{"attn_scale": 0.177, "init": "normal", "decay_fraction": 0.666}
MLP neurons of a small language model. Each row is named by its layer, matrix (gate and up: input weights; down: output weights) and neuron, and shows model dimensions 0-95. Each number is 200 + 40 x the weight over its row's rms, rounded and kept within 0 to 999. A neuron's up and down rows have the sign that makes its largest values positive.
Before each neuron's rows, "fires in" lists the words (lower case) most often at its 100 highest values on Wikipedia text that the model never trained on. A number after a token or word is its count.

fires in: "never" 18, "not" 17, "all" 8, "allmusic" 6, "allmen" 4
L2.gate332,209,112,243,154,158,269,215,124,263,214,216,250,235,179,125,193,170,140,181,185,141,216,205,242,178,145,215,220,144,219,185,165,238,228,209,215,135,138,211,221,241,287,175,252,160,233,240,221,179,156,140,184,311,185,221,248,258,208,173,194,314,237,229,207,158,186,180,139,233,178,162,213,145,162,211,174,162,216,164,273,259,230,226,236,177,207,140,190,233,212,186,169,229,269,222,205
L2.up332,129,210,299,238,216,277,262,164,248,181,241,191,186,224,250,220,181,211,243,179,140,224,212,215,296,203,202,148,175,161,177,210,150,240,228,139,180,108,254,240,180,185,243,213,210,332,198,236,200,148,200,217,204,235,173,207,211,168,168,201,240,229,272,228,157,217,186,154,207,195,133,132,162,228,206,209,180,163,181,230,240,257,172,141,176,213,249,172,195,127,241,217,213,218,205,191
L2.down332,203,190,240,190,269,223,251,265,193,172,208,220,153,249,181,175,147,190,193,198,173,184,180,145,235,116,276,158,191,206,176,219,178,208,160,196,166,190,189,194,239,154,154,159,265,124,216,279,183,204,206,253,187,153,241,179,228,186,279,175,132,154,200,190,193,170,216,133,157,264,84,222,199,277,172,242,245,180,268,233,170,181,131,82,148,274,250,208,186,216,218,209,225,146,204,209

fires in: "is" 73, "be" 5, "was" 4
L11.gate350,160,233,160,191,189,248,205,265,170,198,218,226,138,192,240,218,154,230,211,179,203,171,183,148,253,120,252,231,138,175,195,109,144,201,155,244,222,312,162,217,277,272,206,202,191,270,204,181,216,150,209,184,159,247,245,194,206,186,218,153,194,263,217,213,142,191,167,232,187,233,267,190,195,176,199,189,247,260,178,189,167,203,221,156,145,268,246,179,138,211,130,191,150,212,172,188
L11.up350,200,125,238,166,232,207,168,196,185,238,205,164,179,241,196,174,199,226,193,244,193,224,203,204,197,98,210,215,222,264,166,202,174,201,200,256,240,230,160,226,211,250,239,212,264,257,254,147,199,222,183,208,278,254,275,224,157,150,181,238,251,212,150,175,163,252,160,221,153,192,217,136,245,166,260,188,191,222,122,230,192,212,172,179,222,149,226,217,189,215,203,206,194,237,167,198
L11.down350,228,209,150,165,198,197,198,175,166,152,196,188,195,224,136,207,205,220,101,228,179,251,193,116,204,158,177,257,212,184,174,170,159,218,100,131,222,217,206,163,174,270,228,123,229,226,234,220,160,231,141,199,182,222,143,258,270,169,200,225,190,263,203,246,232,220,223,181,200,213,147,152,220,266,250,183,159,177,179,192,207,173,100,222,160,166,167,149,123,227,207,227,238,188,170,142

fires in: "all" 31, "of" 14, "these" 12, "allmusic" 6, "allmen" 4
L2.gate208,251,176,188,228,269,242,155,135,193,162,227,192,193,199,144,214,164,193,135,232,122,190,182,181,260,164,184,161,200,210,224,214,292,244,187,119,215,175,252,195,235,273,201,231,259,218,241,247,234,189,148,153,225,230,90,271,257,226,224,237,214,293,268,206,177,219,220,221,161,228,184,212,252,221,174,204,162,234,138,175,241,226,245,204,132,201,154,223,198,177,176,177,218,190,176,154
L2.up208,253,161,199,101,197,264,177,131,200,158,204,128,250,211,214,206,244,182,186,161,216,214,262,233,196,181,172,160,192,186,219,180,135,142,218,171,187,219,178,160,189,272,170,269,194,223,180,204,204,197,216,282,217,131,196,187,217,170,222,180,221,209,294,143,193,175,236,259,313,276,192,208,210,211,232,155,230,215,243,147,215,144,222,166,249,298,175,227,237,253,231,186,113,251,219,212
L2.down208,189,256,184,187,255,199,156,222,193,156,166,201,189,215,124,194,203,269,227,200,211,200,186,236,236,190,194,208,194,161,153,228,223,173,196,228,234,177,207,201,231,243,196,231,303,120,198,205,187,220,239,277,197,182,189,317,148,144,129,144,264,227,307,102,179,212,265,165,183,233,233,212,157,191,185,185,169,158,214,200,204,163,260,186,203,248,195,148,247,203,179,189,132,248,97,278

fires in: "was" 71, "been" 6, "also" 4
L11.gate353,206,140,208,152,270,271,211,148,169,183,277,210,135,141,259,211,129,219,235,166,197,136,197,150,206,173,162,238,212,126,156,155,185,236,188,220,167,216,225,193,206,178,211,234,271,238,272,179,171,203,210,146,150,236,162,213,203,158,206,172,221,170,214,272,184,194,148,206,154,190,185,260,300,214,178,198,207,234,192,227,225,159,232,206,274,242,201,190,271,177,224,186,158,228,241,138
L11.up353,202,100,157,105,205,207,186,175,191,213,196,186,147,188,257,212,194,142,226,190,242,144,148,155,217,218,211,216,235,213,158,224,180,233,214,172,235,142,228,246,168,192,164,207,226,240,272,197,154,219,142,142,160,232,164,93,251,160,228,187,202,191,229,247,242,215,181,172,128,239,254,200,213,152,233,265,220,159,98,276,210,183,242,215,200,216,259,232,196,260,254,197,218,228,202,167
L11.down353,193,227,220,176,226,203,211,206,134,211,148,197,146,203,218,216,194,198,230,151,167,182,207,256,220,168,221,189,201,250,214,170,183,176,190,215,310,177,203,194,267,230,207,206,142,209,194,233,195,267,191,229,207,147,283,224,252,224,181,164,155,197,103,159,172,176,170,170,191,232,161,186,172,180,206,183,207,222,182,205,194,201,36,201,146,202,140,146,149,201,159,243,163,186,176,126

fires in: "not" 45, "monitor" 4, "officially" 4
L4.gate75,216,164,250,96,216,213,169,233,167,177,194,232,151,228,163,190,176,156,226,163,129,181,136,165,121,229,218,120,238,205,194,141,264,195,144,158,267,230,145,264,155,169,194,187,264,202,223,188,157,180,236,124,126,140,194,224,186,205,215,224,221,156,199,186,199,211,200,152,192,237,171,235,160,186,188,227,239,239,211,148,168,254,169,164,213,146,175,182,180,195,212,191,222,200,261,169
L4.up75,187,229,317,272,226,204,201,151,143,233,175,172,264,226,198,184,176,126,163,251,204,194,172,218,178,193,143,216,210,263,209,198,137,142,178,238,212,182,154,173,117,227,243,275,169,159,221,182,197,211,190,257,190,149,144,146,207,191,211,185,198,199,199,230,241,199,177,199,161,198,221,232,227,215,209,201,258,249,205,217,184,271,245,144,198,147,214,239,145,217,200,203,105,215,171,182
L4.down75,194,136,141,159,153,168,282,201,240,224,141,221,234,191,302,220,239,223,219,242,189,284,158,219,202,253,224,161,139,177,224,164,260,197,195,240,219,200,285,200,236,182,152,165,190,204,215,218,222,235,231,206,243,247,223,146,196,211,226,270,231,232,162,231,145,200,250,215,214,216,188,148,314,196,182,160,142,164,202,200,221,131,163,160,229,248,155,144,300,175,246,137,247,191,235,271

fires in: "was" 20, "being" 19, "be" 14, "begun" 5, "later" 5, "first" 4
L10.gate374,181,189,191,219,219,315,188,312,125,138,186,178,160,217,183,189,190,262,218,216,167,217,163,116,204,149,159,168,156,220,225,179,233,163,142,239,209,205,200,158,222,200,165,163,212,229,289,229,153,235,175,158,213,118,187,190,135,168,166,191,212,180,232,222,205,135,165,200,154,162,217,222,201,211,237,202,165,164,187,207,242,245,235,260,256,192,172,265,241,169,147,159,149,281,308,137
L10.up374,222,138,128,97,229,241,219,155,147,208,228,226,132,215,149,196,202,199,186,164,162,252,128,161,172,186,165,253,212,246,227,196,158,163,165,127,242,176,87,244,145,210,250,238,231,210,253,245,191,169,189,138,153,229,256,167,207,213,182,238,207,176,202,208,199,150,160,139,139,243,151,181,221,170,228,210,175,246,134,158,203,185,213,192,225,129,154,260,216,81,178,195,154,211,235,156
L10.down374,169,193,108,199,174,198,313,272,187,185,198,213,150,197,169,195,232,238,252,236,223,171,108,222,239,137,193,235,216,262,130,128,226,166,157,210,273,199,153,236,295,172,203,196,249,193,180,202,173,265,132,159,148,199,162,195,237,157,211,193,192,209,229,150,216,235,225,171,195,205,189,216,200,190,124,203,256,111,160,240,240,228,276,96,196,175,101,235,204,179,211,235,154,204,176,135

fires in: "two" 35, "three" 9, "four" 9, "ten" 8, "seven" 5
L3.gate128,226,132,175,207,176,235,209,166,211,178,233,214,214,213,140,183,197,177,180,265,132,203,194,195,140,189,233,265,179,199,220,170,231,235,194,218,213,156,158,232,245,244,144,243,139,177,177,215,206,169,222,170,271,209,226,205,275,260,240,216,226,324,207,222,203,210,219,150,167,240,177,236,208,170,221,217,184,192,84,164,182,207,241,245,187,214,167,235,152,190,171,203,224,195,251,210
L3.up128,179,229,213,167,180,200,179,143,218,216,224,163,271,232,204,200,165,232,144,216,202,190,178,226,195,200,200,301,193,176,156,306,234,132,168,266,194,203,184,189,227,186,242,231,230,279,153,208,195,99,158,173,250,217,135,257,253,191,262,155,205,228,219,208,291,203,210,177,192,231,195,198,179,200,175,220,127,160,130,158,176,252,202,200,207,227,189,232,197,208,218,215,209,180,234,203
L3.down128,211,216,189,248,193,287,190,163,197,138,235,194,224,234,178,281,200,191,175,178,166,197,220,186,165,181,267,141,160,200,185,215,205,166,111,180,221,247,241,241,138,175,103,232,201,218,117,285,229,213,134,182,269,246,180,181,238,122,178,189,177,183,155,166,202,232,186,192,208,164,216,203,171,180,180,172,107,172,188,173,244,240,164,155,211,162,166,91,241,247,205,231,215,145,247,284

fires in: "t" 18, "not" 18, "well" 17
L4.gate2,184,171,170,254,218,231,206,227,163,186,166,163,217,140,199,180,195,153,185,271,243,184,193,171,259,254,165,198,215,209,211,179,260,134,157,230,187,140,238,263,185,210,231,186,244,178,192,204,184,249,177,231,167,118,140,221,170,210,197,231,181,237,297,194,160,196,162,168,244,211,220,207,172,158,194,141,152,181,242,174,193,288,210,162,193,166,208,177,264,205,140,232,187,181,229,188
L4.up2,227,192,270,305,192,192,176,132,137,185,216,159,247,187,121,209,215,133,218,227,213,201,190,222,168,159,162,161,250,208,141,237,147,216,125,208,155,174,148,197,164,217,263,216,230,223,194,244,208,229,220,189,185,230,206,189,191,238,238,189,229,177,244,232,100,266,171,167,232,166,278,232,276,189,185,201,271,173,177,232,174,147,189,168,208,159,134,182,178,185,228,137,220,302,170,191
L4.down2,209,259,215,220,252,199,178,239,84,145,123,188,196,216,230,165,261,192,213,261,148,230,164,191,172,209,198,166,233,205,277,203,216,225,161,200,167,188,183,159,211,235,242,72,222,164,136,149,210,201,213,190,196,206,173,191,187,201,194,224,225,174,148,138,183,196,244,214,235,206,212,149,171,273,154,160,243,143,173,144,222,148,202,190,200,156,155,244,251,165,202,118,174,250,144,217

fires in: "four" 13, "eight" 11, "five" 10, "three" 9, "six" 8
L4.gate419,190,221,182,214,196,201,176,144,141,191,190,152,182,212,222,271,125,210,222,169,181,130,127,234,203,237,206,209,226,194,219,190,271,169,182,185,184,133,206,177,238,227,190,257,237,191,162,304,192,215,154,228,222,179,174,146,232,214,165,149,168,203,202,201,217,189,160,167,229,177,210,187,100,188,260,181,150,175,201,230,199,202,203,179,227,233,154,179,270,320,194,215,181,262,168,255
L4.up419,264,207,186,156,147,236,236,228,239,140,238,187,274,218,216,235,212,169,196,179,187,143,154,209,203,141,226,208,191,221,256,145,291,166,243,207,210,209,206,190,202,215,197,207,198,217,177,254,225,256,225,145,232,174,195,190,262,209,327,208,172,208,196,223,195,153,160,205,170,259,303,236,174,114,148,225,209,208,143,184,216,244,214,246,153,194,219,172,178,212,190,214,121,226,168,203
L4.down419,227,256,169,243,236,228,223,189,238,170,220,220,213,227,202,321,199,222,200,183,207,186,79,235,210,209,244,173,157,189,238,183,205,172,206,214,211,207,187,252,278,160,168,174,229,232,128,186,210,203,155,280,236,205,248,218,237,118,138,165,217,220,186,101,185,253,207,177,201,237,161,145,194,215,149,208,117,134,173,265,220,220,44,167,272,180,189,187,181,268,267,201,207,267,156,230

fires in: "to" 27, "will" 13, "and" 11, "would" 6, "also" 5
L10.gate364,212,102,123,202,225,149,160,204,273,159,156,222,141,176,166,194,194,210,243,227,140,199,234,113,257,208,188,192,223,192,238,179,221,198,161,151,146,247,203,260,187,118,174,124,198,170,232,136,251,195,216,246,198,209,106,193,218,220,212,147,152,194,223,197,158,191,174,240,172,189,168,285,272,245,155,173,212,266,125,199,224,225,204,222,169,232,236,221,226,227,213,189,184,225,185,192
L10.up364,199,157,136,221,179,184,201,259,222,209,138,181,188,186,264,220,166,270,235,160,242,214,180,147,200,210,250,228,217,175,191,151,149,199,179,83,157,232,248,273,203,97,250,153,179,178,247,205,180,178,236,178,238,163,122,129,208,226,188,187,208,248,189,254,181,203,169,170,146,220,232,155,259,218,264,167,255,236,253,168,272,188,187,256,206,202,239,328,248,183,215,165,184,196,163,124
L10.down364,200,230,200,214,231,234,197,295,215,269,273,188,166,175,199,240,230,244,254,266,221,195,165,205,206,202,164,141,165,181,128,122,198,175,157,169,196,257,124,273,231,192,223,226,200,192,232,198,198,215,188,209,245,296,226,215,228,130,146,278,143,278,151,191,133,186,177,96,266,204,210,231,110,259,202,201,146,246,238,223,162,137,176,203,218,223,119,208,168,178,185,153,191,233,217,236